config.toml
d_mlp = 1344
norm_eps = 1e-06
bias = "qkv"
tie_embeddings = false
warmup_steps = 200
schedule = "wsd"
decay_shape = "linear"
batch_tokens = 65536
dataset = "wikipedia_en"
MLP neurons of a small language model. Each row is named by its layer, matrix (gate and up: input weights) and neuron, and shows model dimensions 16-111. Each number is 500 + 25 x the weight over its row's rms, rounded and kept within 0 to 999. Numbers have three digits each. A neuron's up and down rows have the sign that makes its largest values positive.
A block is one neuron, or neurons of one layer that tend to fire together. After each block is what it responds to, as a language model described it from the Wikipedia text at the highest values.

L3.gate717:516470470528447451506527517522521506489524489508472496462482498487513484472491501536512522503527517499522478501497480475548477464524526497512483512511485506528504501539484464516506521529486446517475505557509518477471499519532478499478495502492548530537520532540519519484491520530533511514
L3.up717:487450512505495473506510488519531500464503511484506536578454499480502489561483522481507518471503495531501506519559509505510508473473527499485514473464491516479492457526521511480528497469480509491488514473570495537496531527501468515531477514518514553524523462523505521490501534533492523524
L3.gate778:461494498484535470511548543511521509505479472453505524481462495490518481480492465461503500507478541542528479506517532489470498490485540516505498494487464498485500447503468525523495476491503489532519524496539513521492525511517460504510496441482490503536497469470474484486478484511482489509
L3.up778:520490527538484527515502502552494500504520491447550470522518517504485505514495506475495545490502528485502532494529531511460499499477501513490492471509505492521492488514488503531537550499498509519512497502526497500470538531544487492511517457489483488474486466525467522474493523510478486482
L3.gate815:464459505483486527512531495449506519504497493509516483489531502492472448505503512517509496521503475524471480458513442481501478477470511525544510519472497509509531503487458510456469505466475490460480486483491472515563524487503438486505470482527505529500523497474479481479455506544470489508
L3.up815:542484518522532518536517503547503493558502489509536541475502497483543499525562520496491486504506518499536510465508534488546507460503530536501516507511534501468522504492481498496523508511471537500507529461492536507539490520495544508490487509501469505525529494492487489517457487474530474500
L3.gate899:468542511520524525421538516494468456522510507487495509478472514470497504536528518499516482522513493528519523485467514464512504492518510532514500556499535509500515487535508518451499477483459464483451537482528491480521520446532520519522516530458540491469512486529494499479492484531500496504
L3.up899:506509488542523481457469471496512505527476512472557507517502533505528537510498492494530494498489544513549520488490512528528484504488507507517505521511497457490475463533561493508521491479497538510524495496522476454483445501542465470477452512531508510485533501521473511508452485517514490533
L3.gate999:525489481464452502492551495495463489469483501490523479463486493517533478514513561519518499506479514530508492485524499536448459508539479495476513473522530521439476507502497506495470499444530517487443500485482496490490528530490510495452511541453472481478497533506497534526528517512490508517
L3.up999:518461501476485500513502512551441489487472497500468461490504478509466506525529546530510520468483493513502506467489487516463453504489537460538470544523475485515513457504484497501517489514488518468463522448523497512472465529495516524472449473501497469492506530514475482478524488471538483424
L3.gate1110:473519498494495449463496491531476515494456534479537490475472491485534481489514473492539494534520479469507477549508489513516515489458551509488503518499477495515538472501499492474530517490507466547474538460507531498513527525508534565539489462528532510455494489506499476513460483474493493485
L3.up1110:491453519520544458520503503496466500487402505526505478513518493465499500470554515541496439479494492528492503488463487504522475513511542522490477511476486503486532477479506499517483507454571500480484512469516510498461496506511501522528495478493500508435502486461443494477487494514509519491
L3.gate1241:513484512507461486563469474530473502510547517475493516517511514558517472488505493527492455558504520541541504468500498492521555515488526482486508469489532529496521498493495452489481502514504525463467558506535486525542518489522527542501491473510510506484496512519451470493482452465542459489
L3.up1241:516514470454500497475512511514505507486464460492502516515517495470502490469509521507500481488499454517481500557520476510554504523515485509509472503482577522518501481469508478461516461558513481466491535464520449520506508547499536506486488489480542485514528468485496521497514529561518498513
L3.gate1267:486480458488486488540522509469494518538495476486499509491509474502477480475527508501525461477503492532515499458483568534454495521516527470501523509474467489514483482546527509459488533486481503471494490519511510501453514476504452460514477502480493503473471529524493509509488466524476504498
L3.up1267:482453535572510499509508513505468534497488483499505496491506456449524478492484529539507471476493553523535530461516495544524512490508540513519512489528530505473497501468534540500490508454498513447485549481503520530484501517495522482548497527540502452480476496543477483529488521551456525490
Description: Function words that join a verb or noun to what follows, mostly infinitival to after verbs like began, managed, able, and also of, in, into.

L7.gate47:519473483518493456549493492519507522496497495517537490529498481463491540500475514542499478493497512503510473482488545501504531471506500497461514500538468460486490507536547500460468522502511508482501559530481511446463530520546519519510518443508503494475499499519536476522535523505533510520
L7.up47:526502539493494503508446534523520457511506498539499522543527504520501505529518493532491500544496452508499490547521451513478538492533469462497555519509458488516524505493497514531476506492518519500501487504490481484501501491536483514506527453514442479501485481513481533489508456552494472554
L7.gate1128:492427495490484479521533473455535513512522465513471528509531448489483496488515448482489521470495495445553471478502516492476537524496481513524448524501463507492497501521463499505489488528489551473492512505529534483514497508512532504473498437514473516566515508499506473498478454543506457481
L7.up1128:489520500494528525481466485508517475519474453498494521519507503516511527484485521525504494490493482531477471485512459544469505570483518506498469521498462546488487506529483539485510490479492462500472488509513527484494500506486527548535515500526524494525507537490520495455487436497538502509
Description: Pipe separators in Wikipedia tables, strongest after the first header cell (| Title |, | Genus |), plus day/month tokens in dates (November 24,).

L7.gate76:538455471500494490446475524506493494452469469463520450478487505488499486563538458522485509478480534496479489484466481481503517531506525504536516487481517558516469483476518494517477548507490513502514486516464455507545477503450524465502536495482471507548529502532523527459473534513474517526
L7.up76:505469485470491514514479516515477457492487496531438496468524547488463480488476474499461527498542492520505459543524502496544502499526523484491470521522518491520505514539495455495506511470519520491531510536513482498479502434502502468485518491545516475549483479505507490490575501431489473471
L7.gate822:500490464531503452467466489484503490513512513504480438472481498494452511508522502486450516491507498490540497505471509461457496493504507485519475492483462512473484502535503495510499485477500509516496505485487506511491498478480483504502524506468507508501504456514493511504479444480504514461
L7.up822:469497495516517484554485469482520469507468484527490469507492468514502501455532495524482493510528516491546504477559505494568510521484467504506459509453479471464515492512463470503494498445496519485511534492527494463510488533466457488468486538516511470503481464508554511483502462526454508486
Description: Connector tokens inside multi-part names and titles, mainly the hyphen in Arabic names (al-Yawar, Al-Jayzani) and "the" in "Player of the Year", also All-Defensive.

L3.gate104:485507488476477492473512498516500522463493494463479544554476443484513492522508500483481540520488498537463522503523491486497495528463535502514473503495495533475483511529536541474512516526507532493537510487533490534476480517494491524482543449515531549511509478500540510521463490531479522490
L3.up104:557523509459521466531493475499543479473503516481456481469476485522556501473466501503474567508490505513504474503502511514497520505499486483484496480493501534485499505457513520473508537491482497502456504489525515493476501512510488507478520478553477517507548508504538500547494487484438502524
L3.gate439:448503507513520530488519549557485492549552472503544529549505503518485519528496503515499507555516472482494507519464540487493496507545488535480489473501511481499486493529515464464498470471487504440552525500436469496546529536491510481489525536510517508479514520500497521446499485491479532484
L3.up439:532479493507515531559535525522498454516511521500448535495499517477495485533466522469505491488520468572542492511503470464518531475462475512466470529491502518519470520536490520484501459493537489485498491536469480507513573503548512563455505529531528509523527521477539515493484492504485512515
L3.gate481:497494508449487495542475482502506520499508500508503524515465471507486516529536481512514488549554511509480531505504504471467526505468508520518490506503520511490522470546455465432525490505507498527458483500478486487497485510486480536489452484508515489451493518508515490494532492471466456505
L3.up481:520486477485482501482534457507488455493531472528471496511436457453507516512545519475538460516499467482452432521483513519462534480518493494508495487515467454489458472482491539511487475563476525525471486472491497513464516513490500519445525493512491500534495562508523480464527527522505470511
L3.gate702:495494487508545498479500472492476490494515485489550473462497517491520535526520534508511485482476483502497528543508530504456502484470494505472519529502491503520488477562530529478527497509506526494491487513496512493500516524518507494486496497505462492505492493556485530471501501477511541427
L3.up702:495482503476519558498485498492491484502477494494504492468499522501467508516481536479500554507498479530504496519503466504512502464461509504547468483507503501490533493509531484457515446484525511510508541514441534468547530505475481486511530513507452483484522466478521528494548526532483508524
L3.gate801:480488470497526487470517494481510530500506493497512522528452559501489494538462506508500482488548482503512533549507487493483478468482502522479514515519501514464490456490530495492473493498530509475483538503504488470520448509493481495442517531515474494507485517489505468526478543523496482495
L3.up801:541515526529508511477478494528483541508527463531556494513500479501493531488513511551526467524528519510480462500555482483456467462498533529502500438496510500444456510513536509468551484490471495524450483514493521487491489521491467487474478528503504530448522481503505469489510515499467484511
L3.gate835:468506497483504504503516527491511472489485543512478514463501482534516515495517518497510528477530499512505483538490438482517508514453510515576472507529497520482527508479521534451506468479491492541517492520493527545503508473472479499524465528473453493510507468466456516484504474550519504475
L3.up835:505488522502500490457513479485492523513525525466498514515475482455496525511522487485456506514480482508488525480491506521531504511495544481498485504525478524502482506489528482530514545511521478496545476507484479543473497521456551488480537500503546554481502477531496504493520435527526511509
L3.gate1262:437502524518472486487519528529564476483500483514499523489531546492507503490480492506480524514482477506527526528483509516536499493431485523535494503445513527516517498496545508493507454455497497529460500467498521534532501501559470486453534503514500532513486487450506534468483477466468482538
L3.up1262:548503475491501496468502544507490463500548504495472491532525484533465497489485518516517487467538495479509473505495515489484532504484503530491480496489500485520474542510495522499495505465479509466511502499487541493463500492493509455497470486473524486522489507497528523498474464462496499488
L3.gate1287:569501494519544514512452482486507532532461442536535505503543437470522474476455455509508497536532426521494468507447475500526499500496506571511452479525506509500489504473481523490502479510540489486489480526494514493439488500498482479466504521485501508517523463513539539487470488496500525485
L3.up1287:459455507491456477479485483516534527468521517476492505515558504470518506519491533502493542497551478521465482507482476472512518513502488462492497504483503489486466493486506507462527501492507494471532537521492542448522550473488475501488499521520486518526530479500494484473473474494512547545
Description: Mostly the hyphen right after the article Al/al in Arabic names and clubs (Al-Raed, al-Sharaa, Al-Shorta), plus mid-word pieces of names and abbreviations (BWV, SG).

L3.gate62:497489489478512504474487523508462537455511468473516501495473494486492542470527523476501500510514501498541476558523512488520493472500522489472511505510508505509472534528480490495477519521521463548535505435494557531502501461505442488521522536544552501535505487503465541518529503578454510505
L3.up62:499510541493555516485464543530492506498518480529451511450482503498498534483530480497492543515459535523445486490474513515503504480481535522503472487537478511511485524465511502499503454482472494512466521484497509474491497504505478501493460510478483526512454495488525508468465542499492523491
L3.gate315:482484509508516474478511544496512462464523514480468447452535499511494455500512478499508511485496525532515487543471499490528484502492486486427486518489478517499430512503527500473479528491508497496464499517472488530487522512506490488444486472490529523480520484458474515505520524517481489504
L3.up315:494492497493475482463472471476511466461514462517492500535505510530489500512497500517534472506530546481545523507511505484502485552532526475498456516492441466522513475511444501486530519530501500535491501507500524517510520544470452505512512473537514519520491491490562520492518531509490514478
L3.gate491:519525495525521494505475475467493528470510520499505507515472474464515470478502540489485435541498486445486537501560484532479488475503504521507503472476505512521477484461514467513521450474517476516473500448505518484482494521467486485469562457469490517490501473509521534457488491476513477477
L3.up491:512471518470508516483557513473525486475498489486526509432515565525533528470526446539483521520532494505539492532503447482557497477534458498498487534522544460554507455523532529465503490508502506500500508518487504504489495481579484479508467506524516482459516519495492532519515477470526520519
L3.gate525:486524512542496538484470477517533539502501464459485469481509477477489481502496493463492472516525514501523508486516523524501549458482510540509515524513479507455515501487462478502446516464481487481504535504472461498479531491486498498515500490512527519499501503533528491503520477486468491511
L3.up525:493478523509507475486469478523498520435529493532469461524473461521507482495537450469509514478475488523480494474509493491489518444535514479493521573565507492514511523430538507493460470512497543522466489489487505492483501487529536510489475481544493497433521498471525494471461512489465456507
L3.gate529:518525504499511511516504464510485485539539507501490512516490517454498440489494436486479467528507469446440497501468556528528488479519498530498502510474479523481482456525484487498541470504517481493513516510524536550451485481517517506503540478477490517522505513518488539500497481478495482488
L3.up529:462509485508484469522515560521518496501492472493492515507498481490523531513517521514467457508539487515475517513472522560495513506495469510513505508525463452464492468506490476485513507546496517470466501530507503449543480496473524448519554468506542495497508485471485488480494523501500469485
L3.gate666:507498495470491514512513483466514489542516482520526452494464497458503486463505482474501508489499500519503493529502475491467461536485490510492529489515518491480517472497537459468506527485496474522553503463491496524493486498543459507519521499479502489494528506531521491498473491476494487487
L3.up666:472485503504502470509526524491488479509517540507523500515508456503518482470490531496488483482501483458500523506492483547509453454522540509535518519531486467544479517484523500510493502472456465524486554482510483514475502500523478500520513527518535477480508464447483540521545506484527530484
L3.gate948:485477494505532468501574434510520481507535495507523502500537472535513496508485532490524481465460460527453493483536486533567492503480497501543475505505490491529493514512541494516552480508500459475436530503503521473496469457518523440523511501498515517466548513467507536540445470503513520551
L3.up948:509494470455520502476518466511558496513519457514464477480476470516521534515463520503515513480529507451482496451478492492465565477474506498521548447505505510493529520496526506479519471489493508468497488509513559473540516463544493482479474483538499501464525515509505519524497511539479502479
L3.gate1232:499537488492483513502523536514474529526488484497496495477492512495542507511510514502507480544513479447497530533504526498514512511521501486485495495498503555492507515517471513441481505504523477489449545492512493517541517550482489499513542514523530530480522505482464516444496483498465467508
L3.up1232:532538520481503526472501501504485520481507512516514490487474478471488512480496556503477486541524504527454501505517540435518502559490524461481507522531486496517471535479504487484446520499505476515512557467512503492478467528496503521487500480546497506501454452500472477493480508510532474533
Description: The apostrophe of possessive 's after a noun or name (city's, club's, Hankey's), plus "of" after quantifiers like some of, one of, four of.

L7.gate167:543503493487539522515506502466534508492500509497497487530466495453490511483482489520531479509551523485525512505515507498498488467504494508487476537504526527454511517495495509504559496509511525465473475533521556486471483542503501543466534488454494499498523521550472483497486464544553451491
L7.up167:491494480507482516477493510483503495529518524512524451453524534530477514471502506484494490480504505502516488498546494469496480491506474437525480518540491486494519471493543523519454488517499461497492518486484518535489459488515508497535533567494450507517530470452524482495492480521472507481
L7.gate507:465476470513508513515529502523500530512488515510479525506526539452540512495492532535508493468558523472536490525524493494506495489467508503595477528503484491516446484491496485497515497537485524494459510504554511512495472495515525544493520474482512513500500534511463477486476532539465520516
L7.up507:546504551508536522449453484478529506485500494502492525514467503502543504512461550552477500529518487468483534492510480514479453418522506443511524492541518479471514511525508498497504474508523516531488482500522513510454514490496492460528488480495547512498506488543524496459526533509511467489
Description: Tokens just before a bare verb: infinitive to, modals (can, would, will), not and contraction pieces ('t, 'll), often in titles, e.g. Can't Jump, I'll Find.

L3.gate28:555488520496460505506512479517508516493549467507530496568535503488501509523544478520534480543506449520503527487564496527493477521469502504477456534541529520440512497531482516476513454527475505511420478552518494481460487514499478503522539493497449471471530474488536487423494462527505530478
L3.up28:491531523493515455522493475494549523507523484546540486483511456497476502505541501497513477533460466516485508497531499539481490509487513483463470500528488509460488504493483510504498453457478481465455514548500529468434524466494452509472508497517478521523515499463481514493470515507494509537
L3.gate445:535505458482488513517488474522467541530536485484530494478505440461478539480472453476486477497492506499510501524476476554510496483516497512486510493513480510514512501489491485566483497521497526476494543524450494495506519552509475553481563544468497513479533504480441506567465480540456509512
L3.up445:496491514534510498531502489510497524500552509500514467515497465505425522498523485497447479496514478527515496536567477487476467487481517470487471490488509492498498508509472478503493467528521485525498508493505524490464470496472491487484535459505509450462464561536514512509529476516491512516
L3.gate843:461507482469471492536483495494480488527487486471549494510522479471499506446506463516481530542543483494512548494561499541496480520455461518493524504553479491470529478500455501511518490515453477506505477531509553507485504471474513551481553491550473485489498489483481502518506468562527488524
L3.up843:496488476475453529515532477464460500513506483522505504525496477484541469508489461520523512534524503476511517505476533511476495516499457523536493510512490502480509538504470458535507511566459538521475513505517486469487536489490508541475520521491492495473506508453439486470503438501544482524
L3.gate887:486532550520487486475543477532524499557460495496541515491565485483455529485510501495540472525535505517533498505487538477491518486503458492520507511500459488496494498507532519473526514502470494511467492518546533497508467487442450518484487477517508480493524500481499517466480513543451478519
L3.up887:485480508524461533509536526521491514479503509512479531542494545482498521546498519501541479501519537526484525495481454532455514454509474526494503511545507477527491513524478548527529480503499470557491481504490523495456450497513509560524513460495492521493453495530528521503498542485492478507
L3.gate904:482525510488498515481500504517487531506481487523486540518512457493497490520538499466494509452469433504481506483488485495454502500530488485463504516516482512504511500518493500526508536519483490483535460513514524509541499488536511513474548476446468529468512483465480511501465479520474503515
L3.up904:475515496478523489501529527488476537508453521538476534518504483504520485492498457519488497525523454507525501523511531513491489458543470514495502473487515480493544455516487479476506489474508522473472512502527505507493501514486503455457468480476500513562492506521477484532532483474498515490
L3.gate905:464501506491524496512532528538528548506525475522514483549511490454453494507540491509496507529506475482519497498511507486489509510504522527443516520517468505527497504539495501478483460498481522474493500538441455493464514487480498486461541476498510518508469535473476507501518481528533476524
L3.up905:541446521506529461518509472511477501470558503507515487517517500480491519497518525493485495519476500482560491491513541557478488520460499450489479544506473545519527518523512507455526513523467518479477480504468498429456483508527516516528480468517458504512480512507504467491508466515519471502
L3.gate1278:532469500531513460497496501514520514473460491502480515483509420540477470519521497478482515489537479494535480496495457484482518498512501477512480494530524461506514515494520540539459505470493506488534553489532483507484484545499469521462482505481519496478492486485528513494486490546500497543
L3.up1278:448523532536487527512492553523484522510516504525534490460513466469477511509502467458497468514472460493516489481471480517516531468480527507501443477529531456503478467509472537514501514482500492477487513491553531484496485516539504511480511466514512452508556499505506513500487532506467542524
L3.gate1343:504502511493460463486506506499483540525548480479499534508522489508482500484517480481501520493493499478470466493489482505491471502505494515473537482509497510485517526453496520520528478520465469495499544488515521503461495511511514503484505510515478459521524500495459473489440536518473500467
L3.up1343:536521550511457549475532497484475495506490472478524522517515472492497518510475495507489488491493469514468555455509505510533527492433478507470507492493512515506512533463514530501530454518492535515496484512515519496441502503507492541481525501485543463509512501515476445515530506526494499485
Description: Pipe or semicolon separators between column names in table header rows, such as Year | Film | Director | Ref or Location; km.

L4.gate191:549490483495513499519493519528492486521513487507566483485504414502488519505555509477524459522477441473530512491498486537476477550478504490492449511511503528490540533499509526509533475519477486513465493537469497485452466507495487515472528473464477500528537505452499508486510468487475503503
L4.up191:486484526491489532475544493512504525493509451508475506540479481494513488509507501526473515470501509519519489464545482528489461493526490480492477511564501454473485513514437522477548405509475475478481485521467502512533481538506507502505522469548514486554496536493488526491478433491510505488
L4.gate243:514473484501524491475499526514528506497508457521495515468514482450488432556514505509512509546497471487485493493545525519483514501507499515518503481556522553457511487549466465505514517521466491503535537570485529475480540510489523500522512485511510499486501527502502530517486452498466500468
L4.up243:518500515461514503539522484515490486531510499487445513496520523494524494513526454480529498477503489517523520547541514520472485540487509555490508504520520514512556527512505511512496485483461516469505531522490531499498477495489476504512517541502455500489459492451465446486489515520495514472
L4.gate661:507473516506501489484503511524515506495513508452484496571489524509463525505537494503481509556463516501526488483504516494474529460504471504491501492500523499485522479538501490475486511552474481523501474473531486491462531493508486546462484508487503493427496495476480491458486505514501509521
L4.up661:539473492455485450485509464471511502552497491486485475501518492522464501507497499506514492495444494479556470520525494570457520520529478531455517493454491520509505495507507474513522480497484496511439469530500488450473515526497482521506515498471476475508541508471465464488449505533506533473
L4.gate1319:549476494514461487494505488509520526506493507532497513519522495459496538513503479487534538473505443525529491508504508505488530563476487486506489487495458490491482519485493514477518504497439480485509474542533460507489492514487485579482490502486473470513509474475492471503456461515486475501
L4.up1319:502476502485478494505512466484508537500507502485510507485539489512489501533532508475518516494487479487507499522501508489528499519516469496537525523517481494481453508472495532500494479492508473490504514531482480530484483479452495515538512445487491539525480542505491481501508488501500500494
Description: Pipe separators between column names in the header rows of wiki tables, as in "| No. | Title", "| Team | W", "| Votes | % |"; rarely also words like website, chart, officially.

L4.gate153:504512506489495489513478491466568509492515505486463494495495487539498526430501544469512542493503501551526462521483512482528471473523530468508511498479502468475540483492519521484476495527491476496483476438481575543542537545510450544525480515514527520510542500563487481543495502491483495501
L4.up153:507482494471480482465472497510539514522529461524506538537476512501475505520503493485519488485531462522535474506517516494494492485519549512491495478532540508503511498459500506515492498481462434488550517474572539509502482526500502494447527492491525511496521501508522452510500518485495452508
L4.gate217:481500475501460439479503485473471502502588536474477506497505508495475489510494538498468479476505516493507493508520507511507537511471463513512491474464489518478474509495534534462477486515505478470494531490492447520501525491513500499506488497440504510494534498520471539547502447498528545517
L4.up217:520532496546498522476434496450523502433519487502525479523519458499501495520450523458507513461487507491474461525523423480511495541500472517470472512467507497495498478478489497471488444503483484464520517501533476488482503506497543488539457508537479480481485487519504520478492502520520518504
L4.gate525:486488452495479485496505539487493531511485507518519476516499481494469533542549516460496520478496489542462495536505443511489500525512498504521488490482508486495526478476514488502542541518532524500479513502484504527479523512514478519532515525475505505504519484474508483513482534495466480504
L4.up525:518487452497502520503517507534473477498516474497484511491456500512496499555523479457470482461500543545491469507496520551524496477483500490508512490489491489489506438498486481529516521502516497517506534460498501485513490508483570528507476473518537499534476513509520455525523523496564511473
L4.gate966:521506505489522501480537524509539479495472493437475485515444518504475513488510511517508508503543482487523492505510475494478513482491515554498483498489507497501497517468470516455471496556491495511513537483536471534513485513491492530522482522526502448448499508508478541536497493555564455485
L4.up966:512525488506499510536505517487494500468538523549463494511525533534531516471467471518492451487476470537466488542513499523543500487486495469486463491511514499501500504499449512505480465526474529474499506504489520452506504502495500522485460526505499489502530508480513515498534510497481505529
Description: The word "to" after words of inability or difficulty, such as unable to, impossible to, refused to, failed to; more weakly "not" after did, and modals.

L7.gate436:425488548530509503496497514475484534510503462502491508503486496468528476484466485520513482455504503492525500470520492523460491500524458512541479561445495533490487493500547527505498428503492469485502551518515522475522471499488516473504487541493450508455485496533478469517454515500462455502
L7.up436:456524527547541512472509500496484480573483489485504540499509493490521488479497480479499462506525490476501481490513480521458490463468504530523517476512509483489537512498497537512524493504521487492481527547525536492498493501523550508475528508519483488498486516496486469507451475543496485504
L7.gate932:488495484456461512507485517467535478494513485482463524480513525475482488505494522512486467560463488521519525474511530515509463536539491499508555514490501512468517469479485491519507500455496495461547549511508469492544492535499492471541460508543566516478511534506544510504478451506518477491
L7.up932:505504527532494518465527478487520494531523441485499485508493509459484498505472494478470473527514546501491525474512498490488445497489505499525465496526510517498476518457519514461488497516516527504516486475511513515508501511507545493499486518505524537490547500515486458492529479493536474488
Description: Fires on the apostrophe in possessives or contractions after names, nouns or places (Spain's, horse's, didn't), and on a word-initial capital C opening a quoted title or grade ("Caught Up in You", "C+").

L4.gate346:464577508500494490474499509518524530501480518535479478511488474558491575482470471495532491513448490486533480518478466534521537484500455492447503492502495512481504507487500524470467467495507482483483505516491495529511489525508531471481480502528514497526495559488517488563450535530498518491
L4.up346:505512492526489480499516480517504549515490474480533518488478509489502497498493504496490516524543488498482501521577485494530495520510541510541478475494487499547495489528468522513511527455481465518497472525501503535489455474503476493491529518534488488476510517541505477447463558473506506531
L4.gate390:485496517503535504494485444509456488512534464484500450506525514476484511531468503497478499541500545455523527482524500497497503492540467490506526490476546490521527501518506512513512476491448510520511486481514503467462499523519502507477500519482519497477457481533499494544506467516505507480
L4.up390:523516479508473503505494513481490509493532461528458509506479532531541515482510511447511486541503534525501546537513489502536541557496494526523522490509515472482558470500514503479503508508462472486474510527505486550480463492546515502457495474514514508512501532516480445508500528486507545510
L4.gate990:445525537516467505508499495495478514552521509491489536506494506500470509444439519523488515534498535528460512525510487507530495496481490520499480510530500528496475498511533467520486463529469466484503470484493533487467445473572509527508496506536503494498522509458498522460497512553501497490
L4.up990:517502525554511516523456473509492490507456477503470505516475489495496500470485482480481522508510506494481493488537506550487492479524492480520507468509531530495481521465521504501545503471498471566529525516521497489522513498542500496476456523478537496474494520487492474476499508494522559510
L4.gate1058:468507513439520481495479481547493499509478477499495496476483475501479532500490515483471505521495486483493451521501528432508489514488475523486459522536521509486533507559493463550465516493499503494497529510458504479487480526550480496542527509486452480560484501509488479496477499511455474500
L4.up1058:490509502512457499496484530519500478502568478520490522495462465478489503495469518496455508534499513474447492502512498507480472507462516533445489446535575511482482543513508519500534497530482467506538492499529504500487529521524471524522511486457490480508487507487523433506463514496505458465
Description: Apostrophes inside contractions and possessives, strongest in contractions like wasn't, There's, It's (often in song titles), also possessives like China's, Baylor's.